config.toml
n_kv_head = 1
activation = "swiglu"
rope_fraction = 1.0
qk_norm = false
init_std_down = 0.0
optimizer = "muon"
lr_mult_down = 3.0
warmup_steps = 200
batch_tokens = 32768
MLP neurons of a small language model. Each row is named by its layer, matrix (gate and up: input weights; down: output weights) and neuron, and shows model dimensions 64-255. Each number is 128 + 32 x the weight over its row's rms, rounded and kept within 0 to 255. Numbers have three digits each. A neuron's up and down rows have the sign that makes its largest values positive.
After each neuron's rows, "fires on" lists the tokens most often at its 100 highest values on Wikipedia text that the model never trained on.

L3.gate615:117142113112128075152156138099135119086141118136150133156139188091088104140174144100077097105206139169151095116111217166140122158138105123145068124134156077125177105139102175155117157145114055112124180143150134128112115172116147147146111193131095141173184130183218129122128144097116154115077085117130100141074113168115092071117098168118110172142097170116139129134130106167060131117167095187159101118110082042099090151145104105121135158094091110145044123093146077129124136063145111092141137174084122152156142172166082174110141156158089124123130087129157132122143112127091089107
L3.up615:137063156139169037190154130093108095111131117098088048062112115165147133131126153126139133155103111153151147153129143118100091069119136139116089147170086124141157132072107116169090148162169121118108160084191104105119119095123113137100088174125087073158113064105150131102201096080138127108094079144065082106117153151135139155126130111113094173172105124088067124076157105118065129155172158147090124099124104063139132148090157170131092161122136166056178162088114129164152111146142145161135151141122105118156071184079153117113098150128082109148107121117174095152184164130151111132
L3.down615:201127178179131142108169115066116053163097103112133126105109122088133120122088075106153060116126136118131137170134135111172105077154123112144163127087128180129107138129169180124101116134109186092100121090176129121176126127157184144110124131113193120146108139140130113087188112148119169130115146161102142109129158146166165134158164086146129137111157088149144162176125125106126108150142106065110162118116113127136137102095117084060196063089163144175145121113205135168108156109143105211102151104087137115158134141150169192109149194101134141109102127166094142130147089192136175160
fires on: "and ", "or ", "& "

L2.gate871:157142156164099118146076127149104129082163138089104114139111113103168125110132150112147121128139126158149123141130119139168145098126115051153120077083123130125175159109162064092180126131191067141157116102139174086177163081150061166129086125108154087138098147093193095085137172125092140053141072184111136060133118137102183142098081132128149119147118255118072162120118160121139113146105117110134151143142164130115155105193120157124162208072067146158139128141167102174160152134123096134088147118148130180179092099091119119095171129108100140134136098135150127150184131132143120149
L2.up871:142168133132114127147160125155091126112118150069103077143092117114157140083178139041151139116105163088190120119124120136131073077112116119192053149100166144183084066137147077148154150114175113139183168098133130173171108078129171152147131133133128103104093101130127159073169165137111126138123125199125131109149099174119077156110127116116170127147106146106127177104179130155079120136070134170101133132105152144111115113149089142088166128134058184136060142116162132102171111142121144119144121146084130124134109118097132158085108159158090175165113123147169151094130183135078090118
L2.down871:189056125089161120059141155141150102146132083219149140138122097182158131136105115152152115186160092091156155152199187178126157165145162089131117052135158123114123136123082154145131110148127194124043093155184160152114137159108059171125153060141095109141156127074121115173082157125154131146100085125089180094119112088125110107184152141177166142146127126147117123123139107115141114099078125109126161154092077175138110200137147134138114163066123143148158058129116174099120070095093080105136126183162103171171132100126128118158152098140110090139074105037104138164125122136181130129
fires on: "for ", "years", "months", "Week"

L2.gate344:126191161073119143133152135143163069089112124148105175111092084149138097134154058150102150115133114125164128125162130153159151115153091113170134137088105122153110089146119057145096147098059179113167153128127148177131165167128088119145151194113075142174094077073101089101087129158123135131112100152083095212153123145167154166106120129167092087098035110095109084149183119148056162098131072142143139103162170177132134170100104185097159120090142161088153132107138087130177109142077149147137093094122102149132079079152117119119203141127133127108081087122147116104076089140089135092
L2.up344:123154091071157142136161111104087110162142121123190121136130157171127069067104105129143082103120091140186109096225091117168202133112091128083123119191137138157128033176093124157174178082099136151161172109184120157081157156134139094158169126135130119139114163127095143136123090157144112200127140166110116208176148151166123155117121117168122166119075081121145091130172137161074145115141170124194124099124075097120119164149160144147121117143145090123070163156158126169153137144147182062114143158145070131116083114087118166127179174114156084131149130175113137158083182168121108083
L2.down344:071100091130119134150117138149138156103120069202131123128074088120164088111146041095136176215107192158113142133129192122114147152133119065130140119145135158152122127143166138139086100079118151105125178133116081141154161123112095088134140116161133156164141168114197108085130121139060082122111080136091142122131073117137108088084074170102147062125096100145113058134096097101088148114118139101141137080116122167091100174111139197142169196153119129065155120117099163104153126124095079142151095124176153093190196127100135090155118175138090177128110055177103125170153136104140151181
fires on: "-", "ely ", "(", "n"

L2.gate851:087165100117135117097105091128124084116128171143063148081124202137157159125082145166182137130137131137043153142126140135137097120148074141146093116138069128174149119070153091116116102140139087084146080140192179119108136121133094148104143127160127142148164162119122107127165110171142114073178154124093060066149128161179148088113079151176080132105120105116056134159148190139080124127173091086117078141108142168117118139158110138130185200134201149112113064175110124150136122141113141134099168158130110184134085181100121073115098167128173161113156155178148162119110090107110119103
L2.up851:093108142147142150159096117162156170100121127121081115114150131165148104152069157174150195107068131112111138140184123143164039104150093121162109092133141124126164115141086065086155098153116202126062109134152132138204115099108132167116132142145101138141161161089108188117184114171149205135124171133091159072084120129197123156161149137128111186126138148157104169125152169119123130111152117080119125087080140056100153169112120207094167138124082126116089128138053163152134168165166121146142110116149114173152099182140120202138081150114130117101144102107092150157102100117140126083
L2.down851:110138101102112112130080156180156058145088163137115091112085151149157171096064158115092163093075106131133136106147124152133173148106099111074150120132163124182147102117143128129101093122128174095132087175128093186187080135135098146131076054173125169157111138101079165120199139181145125052203150118129100061136069184170191122130124189107152112139113085127128151175158151158124145134168090107108120144090165137102109159111153137169098142148119153093051101146127166149203158100133146172094141152145117126154122132116137071115122120121136094088123101174114092125103091141133153111
fires on: "id", "New ", "ud", "od"

L2.gate299:145117164169102170134099088097114120106150142096181152059153172111122109120128187139149104140144132243074090097064104154199145136138109226094174172203141145131132192135103158112170125044101147117099152151155143105092110167100116118164120099128119152065122134122096137164146121142129165139083109128087139084166097090088132161158088113088079143114094109097168102128160151165153172177137156111153096154137150142092111134100071135131082178126124114088112075137086133126133121127107107112131113074098164095129166125101053121052083138130171144111144126114104165161132097126191146123
L2.up299:141117125138130112114147034120148102122172155104181137122088161093149090157156141097127163123138100212076101151035098130187115111089180157087148180116127181159133141107090144135119162090123148088102149147159162129063111121117134081188155152104135131111155119064091098152147109082128150133108119159109129097160079105083082145155118085088167216148149171093137120109192103169109159150167082106164147160108163143073139121146082180164071216142126132108095140121106169134151154149095101132101154086023101098156102143076128133116130162137108091120124170128153117165125141122122149134
L2.down299:117161112148134130053110103112105098140130153072135074157119108078109126138156092107156112139135104132132121133107145185131078133191148161142146198135129151172115097067158164126084153101104140130118103179164093170136154080125038147218148139167143134140106130149097160112127146068121176109159070074127104238099150135131122178114072160125131092108110105122120161102119171140087099110123149128065138100134137176091201148119132136101224152097139151102141097189140129134154145131126166156130116104160131120107107100131034142142193134133118132125128133100159119084149118132123146136
fires on: "el", "Her", "Hol", "other", "ud", "'"

L2.gate551:106134167198144163123149084070130140091130075130127113101087137124197103096158177157149092138164136101111163149111112108148075157099039118157107160116060120140174058135097140062160116089109193148104134122211191158123120121149171159129107115127086069137112112072125142058155093111107156147154130113080110113134093117133110154115091097182132097145135112140217115109148097134125114115096054128127112173119122148093173095108136108085108146143113166143136145174113179112108074128075170154145125127157146167111097098151162125102142142109118067194132161161095144134107156145099148097
L2.up551:165103164225122153134112132051099105108120098114141106070088094085160153083165139130135091124191117097123133135111145148132095154116070109145137177077082152179163104046104094102164080111119159137102137109167167152144122119211160181116127138149136113056128122116071173075161112141126150151155178094131144163160142113136117166121160084127126098136124144133166130112153091081133122081090079140105104179134114123078169129117167171092132153160146186142160111159098215125132108090104150123143105121157136168128101085109121117105102140121136111134106108129097143152160186113141203107
L2.down551:092111136225138171172235163167172159107156143112097079126157137130139115180157125153155144107094122134108180156194167126149085150137140103092105099125088134174193097150157126139166138123095130130085097132152139102152110101207162116092170152088162151161088127135124117113121093121181174115151212102111072140127140174127124115143154127107127116096170133102121131098096116123093138134086100111156073112093157135086126118092143148160071127132118090082082159138090159088151187187130126170122132142104094155210143174094127163150129138100143106154153157090140107148121113163188050159
fires on: "s "

L2.gate812:074118113170128164092045112118157151147134154068148042138083191081120131083149197117104108133143167161137131097112098081135085071131101081166079064075142089086107102123171138148104163099132100085089104138110130091104165149126148097147098093122071074154174170105168107127146190117124120072180131173171141111148150113156174075160142174111077105148133159124085117112170124091187136125118124160169178119118132120205122102109153164117149110099108106133143094134157090145063133106156080135132108140128153123061149106121162114155118140089085115136105098157097135159139128138103092141
L2.up812:158144102147108091135052136064104132092105142069092100106057074114136092176159134097076125140154117164112111174121140094124107132124086007110050072132095083114134123121119116153118160078092128117127099118202157132123133128148099100096110140135076051119190150100157139140159176168140125179110121115088183153079073160178118136147111124121159117152156085122106162146148111146134153111166123145127157124159195123165107100132117150016157107084187168131157118131203111076119144148125093105149138235167106128110140117158124118152078119107129168123172141152145144169096095187131119129
L2.down812:148144167115105125102197121148097146145155054157127200081156083133130133148120083077132107118073109056090076130154184173115163197125154168107221086118186146152136140108104134097097118164110107130149089104051078127111127075147139136123117137146208132077113152096081159134077047128141162169086098121143093094168171172106097145104114116110128146121100152109139135140131144182129107105110141114146107153133096155148190152124190086176131138115125113197085120161139094125147169206153133130131124103112104126109166179092144138084175174137107114172132141107177139162106131106167105170
fires on: "an ", "is ", "and ", "to ", "art "

L2.gate1022:181117131130187081171112105150138160115166129159143154125169086155139083075096140138146122126170119154119158169106139127117177134152150110180109089171122125186087117185152125120168154116126093172104152101040118184094162133180153116115127141079086131144102117102126148118173120121144156102149121181172127136109234116110141197130113137120109130114154117194092130125130138114123150110124145140131068099122125108133089158090111138123133143204121115093154086139131105184097139067127134069079102071133058161188156110131142148104070112128160093112070079150151135186083101078110078118
L2.up1022:132137119117171060113144130131132159102123111164117179050149069152095076127149133137142144157115107055121125140112121117170152175132192124120120052131185166131156086153145100102152197170130119136131136080123116157113171185155118130152135158025090141171168131049110129132161193165108191123139130141188130187119199105132167171155127147130084106103138108164121127136107174139108159114122158144122083062116137122144160141110080189135137115127125095102153127147059112199082111092148173125100127157107070086131084133155149165111058110133117122132089108124141130169107116112072111127
L2.down1022:129146177106162102110158201137103120109133144204115000089126125157192129135118101087144105158096097126110126033164106079149105127124107114117158097134139099097193071142134106093105139142076176163122097150168126175135129139117126125119137208139138127139107094101071122136128195151116146192130154148151094101133065157092141090129147187182123091137062129119123101083152134087077132090186137121134080078118121119134119166150132190115121138071167121129160072104108181165113065109131164136160144141109113096145045102149142135073070134188122169125113123129134164107094113143143164103
fires on: "bu", "u", "long", "trav", "ang", "iang "

L3.gate939:043182100140171195096071135167109183135124107080092072095057108146147089131157159088172125191110148191139110183165124143086093158168195154091134164087148159133144131126101153146097104185073108112124107214181130152102147180122164136110095091108087120142166102134112127091084096119131090138192139082228090140136119126092135110133090177158137119130172166159157178131085155178140196128113078091120107132152114129183125098135135162168114145111099114157114135180166145149087131126118133129138093141141120139141114146168136124120167107117169114147121148102130131126118156116156118107
L3.up939:119129176111061132126129156135103142113120074151119159067113023122115091104115166109087150118153124130071053151119127103149168159157114144107147166159127144109044133171164098188104150098143126133103143124179150186118125101151144154113159168105151121117089120149173169099077085098117089145075154092139077110112176081108117143117107163110149172094132128090141139136107172162116091097121084163135130056140124152138140158173102136184124099146133145180096143169163181123117097136132051151145139065108113142103058163130078141192105094118117130077145097128103098133090111175119125145
L3.down939:067155064120108113161072185144105128117089121124164132202101123126153098131138155148084110201113077152160142158117112193105104123073120066114130117150102150151136131080133116144124156157082115096092073185136058098120145147110126144144127142153100109082148094150076163146178093127053156106160113097170127170178093170122127158170130133167141137099149107135137096101101148138115147136139174143145132185202166102148180164121092123126121190097102070097124092094178155088139130162116127122137096200148110096165107143083128101109199113179144117168126126121121145133121157084104107105
fires on: "was ", "is ", "og", "y", "op", "("

L3.gate497:147175114097143147103055180119087141103111101136111103123147058101146111085138229161085138135104120083149123136115094139116137139117110160128156173138142168125129078133129149102127059094126140142062127219134137050099101088087137128068038138114150160126135140154077123089143146166155118187118112122147149100146141114123116188107092082132162162135136124120140155182172120187152177116131123136165138131080120110146103115120170082100100129100067165141123081126186140117138079117095072110174103138132088181145150133102139184170126115140116113131156098022099107108117115153151139162
L3.up497:084093147071186118108188114169112090113114110094133098192124137147145094164154115127140092083128137172062142133141101114151143131154072160142138119096114128127055111124118120165108138106157189126140179135146116145158104157175152091124171130127134084111134149164139143082151127187167116078100159110110104140102139156069135168190150124194092225167139072120073148152209123092151070140116125212106165126134075087169101147188137101158171083102124128108140180126173080169152124135085142138100140196135120133101147126154185116141161165162081165138144140144070115093183154164119129164
L3.down497:120122157128151104137088085098123135103137155162136081196105077119086122146130189163085164122136136168111103150149107124099121167102123125151141094122150185135090145137180089157118079140173169107126123086117087066072143161099027056143150110127121127089068100113134129092164171082155159133155117108196183106108103158092105166138132120223179140131138142145081104114140150195189108123127144134119123162138156077116071086141134148110127105091112107128108159119118151094211079139086090090082139111122165119131065127162156124076134113140119170137113116112113158059108077121189142171
fires on: "(", "$", "ade", "is ", "to "

L3.gate37:111098105126117099111143123082175092147145094197102239156132115104170161158186129210132100141143131127087157181101115040121058087105120096099151176191066150149121130145143106111086145176144109111166181108150085156169136128115120097115156107134087141163137141109129102119153100132143133106143055181168115141124126129175124086159142147192114152105130125106117142145081099124099092088133090080167166141142094153144182153152143113077093087154091178139125123109203157164128137154130113135132115200114129156153108123132094105180127108129111148116144149153103140163170133136159110174
L3.up37:190175129117126059150063068151117196148098137160161141137142177183199129145124132096103160055141133105137174138085156128162120168158157199091131158213107136176135144125140142173123118141169110131151087123099161129119137105102101229188141150125177127114153188136128131106153148131160129100163077179134141096138156096138116117079153152144108160075126094160140141129076110170116125176163143168163111143155109063118171085083154076039095150062148206151137141083122148137135096155084109108130136074111143129156139118080150146145149134112075164121175114139194135086121118124122127122
L3.down37:145106116157066123116144137114140086067118071152062242111164126148152173242156068155095113156118126105088124175113130097101094126150162143159136185079129190099098127138182095040100148057108131124177132089142132103133146145144166123097099140139091135142143154104141090168102178170131130137164065135183134133110128137139146110143105114130170134108196108151110084135087121137159095098121069078143173159146164133122139126090107115136120126179093152086136130159152109227100086073163123072130139147080148133131135104127152109111119161161125144146138074090085121121152097159124133165
fires on: "/", "/ ", "led ", "way ", "–"

L3.gate452:116147071133141077125072107150111123101156154111182135115116113164145121119109158121140174133140116086156151151124149147143151110152124139105077099089089109149150136138113094136140082111185149146125156103071064124097203081113093153104058086145129111169135207137114134196140138152080136161158173179161134160101172150125143118082156129115137112148154126194115158103099149198080173129083104139157118166101120076156112119079119170113195170127139145166118174127077157096182178097132144098093131122171082141236159160119113129113163094117083095131159125114195091090141094171140174119
L3.up452:148079091107155122102105150167096146129183178103113170109207129099124134160088124116141129158102166070128133132124160125079131135135094115168185143149127104141116103080132083088068078090135072112167140175084110149148128115142056140107070187080107098076131108170143127191139149111141136204103176172136156064139194045075099100134143141121168100128136130169154163164138179130115153114121167151102070131111112064112076186070142126168101168126143114140119149110121133106124132137121080087157126129138120114141160126118082172126119123142086077093176077116105139032087080119141132142
L3.down452:088131106153124128129088153119135121166126137151159146125118085185197177101094199094118137149079161055155094117138168113129119148173123149145106187118171112134079150139067123109170119115101132158094121089101156131104191122116035116138160108140099128088135106087092189121138102137117200046164120133098080136096129171127099158162151150158206102165186136093102057146157160078114149165114161122104110157110138144124078155092107128160105177075134139162125098144115109165096175117111129152144104083068087156156142162107078130143100196108175089129115123115083129122135066159153093077
fires on: "back", "ti", "ing", "order", "ond"

L2.gate496:089142168147117149205124108096127152101167119100128187152158119170079129109158131100105134092160122133154173151111171125161198070099166164120111066123114079180111162146146156186131094125104126117116127110135126136144121158153080086144181129106112092136081171170137195150127185154081096093108155126062069087063144167097169141136150128059127153121110116028109098118075131137158111115093136154170153147063130125113119100130117101147144224110111150166121125152078110136106106102100115122158141081127115140152099163167094187062163135186114134170179127163123166098087109141145176185
L2.up496:103087138141122130157101078204145184142112085115073108155189128173072099123104133145102149077114076162132139150069124105166117093111107146121159190092084084131105144134111110069161117144160176153117180136114134112089120148135120118111107112141094064134162116145127152111120158095103136017140193139159125106115103128054147086179108153090162121076074165114088086146080146086098143129102109109180142117110143120044112118151091133147180151135088085120094079147107071154111154074112143129138114101122185121118082161124135109118196125102134094147184140151135142150114119115147186195
L2.down496:139149092126132098125144103091117146144115157129173067113030143102152120190147180105086136172150162140120166142148111144147160143182144133147200193139111208131143126083088137153140114087091112117214150143117113106093163167106148087120112136150137115098108099127171165149117093114136140152132094126127173119104170106076161174169128168178132111119104092153139089089114118108138109137130138121175129117068167147210099101147087146114132139157064113101117100100104101107073126158135158146143162126157102144054106113107112150097130118094142170130154135069109160127146163114178082094
fires on: ", ", "that "

L3.gate191:113124139110123103122163163106129117151099093080159121115083096088168136118142079083140214149133060128080089145155139199102148098132177117118154114123178091110089154089106126076130136126139118110072211151056141060146113155105139148105154072152096112084144094159129097128111077049139101167189169170172116117074108071138152098114106121165126124134145161108126127107127073138089138133098108154129172158165094154186115075128136124068046051171099121202094122110149126156099112095099117126130145121160112120160149120149133178132164124132172101171091132169175097124179104150137110125
L3.up191:153194106101098164140129139082189136096143164149073168111112123126075147142086109108141075145115161125160119105085169118137134168120098096089127129155158104138109129073132134123152112133152113104062097152118140155183148067105124120146115134089111096144063157126090141134170138145112151143141125131080075101071054150123187139144134178112130090149111148079130112096065164074114141151159099103082161168150117135078091142166106138120113201166170192056136128190167085151119139136106123121107104176162124131065106167149154044154067115113076114056128174183147083121102159142086106098
L3.down191:074035125186101116177123139131132123115087093123106138073129083128139154139200121158129196128104084105119187162171103163116132120119183173134104081094116126042130125124149173087091100153181104165124192107102112082130171156110100083166140143187104144132144140113126141149105171054135133130169085150114154131129126094128107124108153082103102126144154113176144127129180121117108197148108115165114094107116153178213175157120125100174117064129109104202127150097081167147103144100147155104114139152107092129152077141163167198150160163172166158174109103092142124116115093125104161084
fires on: "di", "ti", "y", "i", "e"

L3.gate575:121148109193124161112104131135158160181131150163117137114108097158206184118130147117145112086186129084143145158115131142142095104070123111133159178131132158149150126117099069102126186106141101086086188191124127131143117108116133101127145119163079191119103132140136131145207124154141130162106123061178116083129140138135136138104153137111010126102133130138140131107075091151070117137140216085090150076118153186123157122102118059190115103179072140168147200150176087095116101124121170146102119135081161094144085106150105121102114118131133128093135133102085085152110121108095168085
L3.up575:150173131111073106098112119139135097090135128129183120121125109221150081097155133120143167151129148102127091148099151123096131118110157077098141132104142118111121077123101147139121139174153123160146134100116215143115183177178079141115106103118162086104138138182042138133153089092120090103145150141116138180121152125113141162126118170105097142093143130182112120134124155195134102108188149199111132124113198108153114129125137113089078139167128062134171143161116139149174171084160116138087127114138182156156154130148123105136128103127142184131142049186169124093126155158122135188
L3.down575:162098098215118124167145099111125110181132131166117180113143133117161161096148121085150169171120120105136068144133101147130088131189138145149123176145127070114147139129166189108113133123176118103079131078116081100163101175118120117072145124207121112193172106125160082138150160096129177124105130136122142083114086162120163148095109126122132132097111103150150110136127104146072173107145137114113155127126108164104147120136119083178124181128114143197114117120101169142100153140104151127171153140093117099125128103109104140064117143121148108106163084143109172175095075123048152068
fires on: "h", "ti", "di", "ou", "cor"

L3.gate481:145150126180121087095169169103111077176135144140120073116115130088153150078156157171130096109106101109197184120083166138177111142149097156151115109191095130165157105087080190197191084119174085113136157222164156077105152103114110125092099201105093136203157087174188149097127122104099104147102094162140087090101162156085133112120150072124093156113171148130074158132148121120096148092167159168161072122126102103142163115113099089189126179128169119116143114148099139129132163132145162148102131133145062145118133121120109078194154137155134151133137124137134143115088176135126158130
L3.up481:165161134164125147120160154123140095149134115123124112098136136113121142098099183158068157116118150132157219120179153167146103124156109126139130135156134105099130169057126154145138131140128113128192096168177128083055106123166135154127099107119136114087105054114120165093119109118075106133119134197127102106108130126125087161133165134142134161122159123162183123169148092171103175084179107209162054102140144134141172071088124111071074167125144146149129139101176128123082143140148137148122159158152059126073134176112068171201111142192171180165143187173128140165139155100094144086
L3.down481:156137176177086190115189121088151124069136105094090094051138131166125122106110105158154146105097137113151088100128132115114116142068165107117129119114137189085128132120193061104100186085109153086163124095104139153136173172154131145162122028187110144176140095064126091076072166183094119158106174101104175094180116119143163138116110113070120182132109099169101128175136168098113117217108124106113116128079143158173141137127188154115130107133113132143104071120127079160178108107134114128135123136126114200160152140113087143097116149047158087143113119165138131148142091144056069178
fires on: "of ", "or ", "/ ", "and ", "to "

L3.gate138:147106157067109128175107131107131119167127122105119167153128133116105135123138121155107135116094160188109184087064128121111100124125160171153172178202154120151088160150169192166155120114106141183099150099167171070136135154130101074113078111151087145160171108155121100188062097147110132105152126080115127069102176094147118157108116123073068085087098122191162102149204142053149093115090156161195157146132093104146104135137128126100115104073130133148061153181074101153127140111087150116109145165117124113093109184110069138112089126104131108133080150151088096122116137122126120150
L3.up138:110145150167146172149129122194155140142126135150081130109095158130150188151128142152136161189156138105165127107163096126155096118175087133120132169117146168166112133095140140134060097137138152065119125070117123153160144207098119128156160130141109119199204152158074198172084190132113125083180112121098142115096150110151168155128121146131131128181120108120157155184149177095051120135094104149080214147123154130115112031093115135142136133139114131147092092079073130145120170135146082076143101128111163150151133142143167091172068133147127122095157138065119163147151162127153121156
L3.down138:115097137118117097144140150134153132147141093141106000140125100119125142083132143097112141142151097138099163139105140124180112101183180194139184100086090106150122158192106142229138186129126127183196147137162080173083113120105120126108116181165119140077130088160169098155134091194112131084117121123111136125148097084076153104155145117150065117109120105133132108102136147160147064101133137091182136125143153112155161154111115140089100146133088149129063117139107157110106098119140157145100165140136126094109091061113089104080113103106073152154082130161090089120110145114130131074
fires on: ", "

L2.gate108:162109149195102119121122111109153117169179130125155105134137126074148108118181117133159167155140092158144095137133102156123154133104159093138155081115127129166078137180130142118178119142106120043128175098151131142128187201084062151117043134077057111135117207154100191127136141168166106117114108200178083113145128141156142151081114098190118097147189087163130077105076110115147114162143104142128126146177064172135112115152206148091131114120095117087156103129086173121111121100196112058126140119130158086122150159140156164162114148151088080131161144143146167139128117155145167115
L2.up108:132110135200164096116150087169083182081116187133119154202135107139145150147139136103105100112165152173109172180121126131074102188088151111110127164148097095154132121108112084109107150135125132142154160085145138214152142137124135118089127121061112130113173117097101119150137108129082109133121140127143127141099182133089153151109110143123118090072080166096124149109119084103134165136101099090112106136138133118107183148219152081108195141136094105133100158115072135094127120167164196090124154109116143118155136153146168182064153118137179121111124153136080197098134117055184147031
L2.down108:188147115147095179110156157133142113138137101164078149138113107118082125087072149121152145129139125126118076100136110120077114138128101138103125121130084152135186118060093105098157099169166112143149132209149145185084118141148136109193203112255169159132121151095148071133130061126190151096102177129101128090145075133113106105120144174098036153097120124089159145165178154168157058115091106124151068164125176102113182084065108094121086121175163121089064110159112148100188118118114147157092111106121137125143143190127119120093133102092144071106156084102169114092142150145138108134
fires on: "s ", "-", "third "

L2.gate833:169152138130188131157102159134153139146120120070113090136100138095144051121172177109066158165180109177139155117107069148096116162141097139108081130115152112091163163181103127152119109116102126064161154142139119152187102160120108120121104166164117084133124102157161154103112132062113148098102153057099112158128088114127157106111098200115108112112172182134106164130171126132119135152093125163138131128138085145196121097121109173190081212099160074155144147136126146128146117085070166085108122090143122146136075107087132129170168139072124132121102051074103142107149151105097117205
L2.up833:096143158156141176156082160142116093099126077116116161202192144149119104091127104136092129094125120161134088163121141105051072148158068108066085058178134103089096135074143104165147127120138103143147068147135079107111142071172147122127135191136151153187077126174150122085124102111082115140071152101103088161167115150067084130112136091094149095109117074110088092166083138207163114137137183117094119141120173137134082144112068073123168125126085175138136141171115129116157129122156136111198131125139097099174112153115158099127127082180118148087159153132153119121104070136162151132
L2.down833:118099118080097091080114123094120188096149130169100146097116133124085089103156125116094107133062118114172148094158174131092221199131139124089117157077186130165134087116155138142127155184100096138111151142083076119168116150132102131131155100163095132123185086180065132107150132133151150134111158104149101139043146149115113100129109105080080124193097152134192145136145161169136164121152102195127145111137119143161123155156118096149100175143120138185160117112153151104105153151132066176119139151134080116094095091112127131141170118082116082164101125196157118106100197110158135168
fires on: "as ", "including ", "was ", "-", "is "

L2.gate622:078167123118184106109114089091173178140125083145121061115128184160138137111121128115109065105137135134108092154165109161096129070128118169088145103141151125104092088124147144071122121135119104186099130126068129075118157105181121136134105152062147153076109153164139114170134096201105142124153094150156151091176096157102107098126153128117149103144093111189160116095162046144118110129124188110102093160180060116145116132058113138162140078133082113161171084113175100099135135131169178112128100104156046075122093135167161187123095122151140139115067145118148102120087078149159101135
L2.up622:097155131063191072100139088085140150115162126137127144094137099165146122169147177152115121110130116145169110139181088165119109097109100113075170108127153121176143111144179133144110110162123185134173089099085113126166149150186102156150083091082156146145099155155079106182163154184110157102138152147078133040140104104087134135117145173042150081124074104138114096109154096116179111149129192121068108165132130122124164195070146092171155125145045151151133096151140056088092164162108143129119098065203120074147094176153152146104137167129138139129082136135138142086131113083141135107
L2.down622:145078138149153093116144155090098092139108154164140084109151077126143146192095126135086114115155079141173121092140127155133097135143119079101083147078093134105162135163128159131128140168110185174127125108133168187177171158176082092134155139160097153083185147163026148129252142117154141104194115137099100145190137113136156096112183170138142126093092157131090070101144173147148164138161098138208086163127119134108166142149145060185090125099137160123162098116134142120147119135183183111144170095161123104187121159141074157133111134133085114099121096127135191132116125094093125097
fires on: "bu", "au", "ani", "u", "ue"

L2.gate1003:129168172135183136103140114115204150160098178148132121166111085108145180154125082122029117067154113166121167169065123102156154099123131125133149138129011086127104104119089067120099123093132143135133106146148087152221157167145098129107141161111167155127164088171175174104131109121126111118100119072066080169166136193121121109127075133183118125068078125098127112127154101166132085165123113128140137124130127157158178119163152158130116112167133170148149159048124118160127113062115117153111129101115123104101106140139128143155133121043142172162190186096095091131161092166153159163
L2.up1003:110181189118170160148098137157141110124127132169140144134123118143169200162069126141122126077171149156118121153041104080128149134105095191168171193107113114079104128133088072103095093068055177140072122136149109119126082146125134112129138134116154188149119125129166141077163164096083086114105135131092094120193123156169126122157108146131131174103100104123144131163208076210070114129137085094194164159141132151201132152141122119130136165091170139093135154131073090142182077068115131101121145162116145124130096144092115121123100120075127113148192150125147132131153120127096165148
L2.down1003:184108143131139153122144103131121127116100150108101089105158122155137111076096116118095188082088211153104108084184124133091162168121120160118222106147133143181148179160233124105134159157112147150171170156105138118129111124106099097143188123158140122100159143122107112118130141195111184111122107165143088155113085137132141120108146166086133130101129161173147134097084132134128141117131172127053128100109108111113099069133179154136106086131090153123103112104090143146145136219093092066130105177191167096182121085204177147174140103143128179149096142150078116097113107078100146163
fires on: "-", "most ", "more ", "ely ", "ally "

L2.gate668:174100125114088139099153147173122214126146132118098100130113092072099175099140126080163113101159151145189149095115161115153143074064131108094168170139121119170152178147022064148113092193156069139144157100181096129117100137102135162112106141128122149098150193083121157103130125106143100180055135106173130129105117061113073131151057105141066146137173099119096095106085077033155156128105122109182152155166133098079117114116125131089143152128120160147108092118137180146072145161083100060118119139157161110160125100126169122083141098152136095113126149116081109144100147091154173137
L2.up668:198119147139076116093171166103140176133113090099131149093091167137087161134133138095128131111094234122166108047132148099131163089142155118066205139191149086147154093118111119115091134181189090148144107137175062124124099162107080159147130113123087181100161176091154139059117122145142080143105146127176155159114059109132095117120124133168128229155148112150084072118082113131159177115074122155174138158141151141147117118136124113112086135141126157113151040135135157139113117160074132104127136150115165070103139157163173104100127067139120109053114132116124089151115110120154154132
L2.down668:105065109067054106094166121095094083094092090184104109077113148119118081112108139091109140140134156134103098063144172136074129128167152113095178092096112142120157113121090193167068185143085125108093052134104118112115130123131119117144168105091157166115151120139103154140176094100112175161099154141123126147157149158189092109145103134135118159166128088085119098125087134120105140110162081079042158115113185189112156172123135113129150135158084102120173132092127175123084175120128125036121155126172185087086163081151146155121139064129116153080106176146104193157144131092126151120
fires on: "H", "X", "ch", "Ta", "j", "T"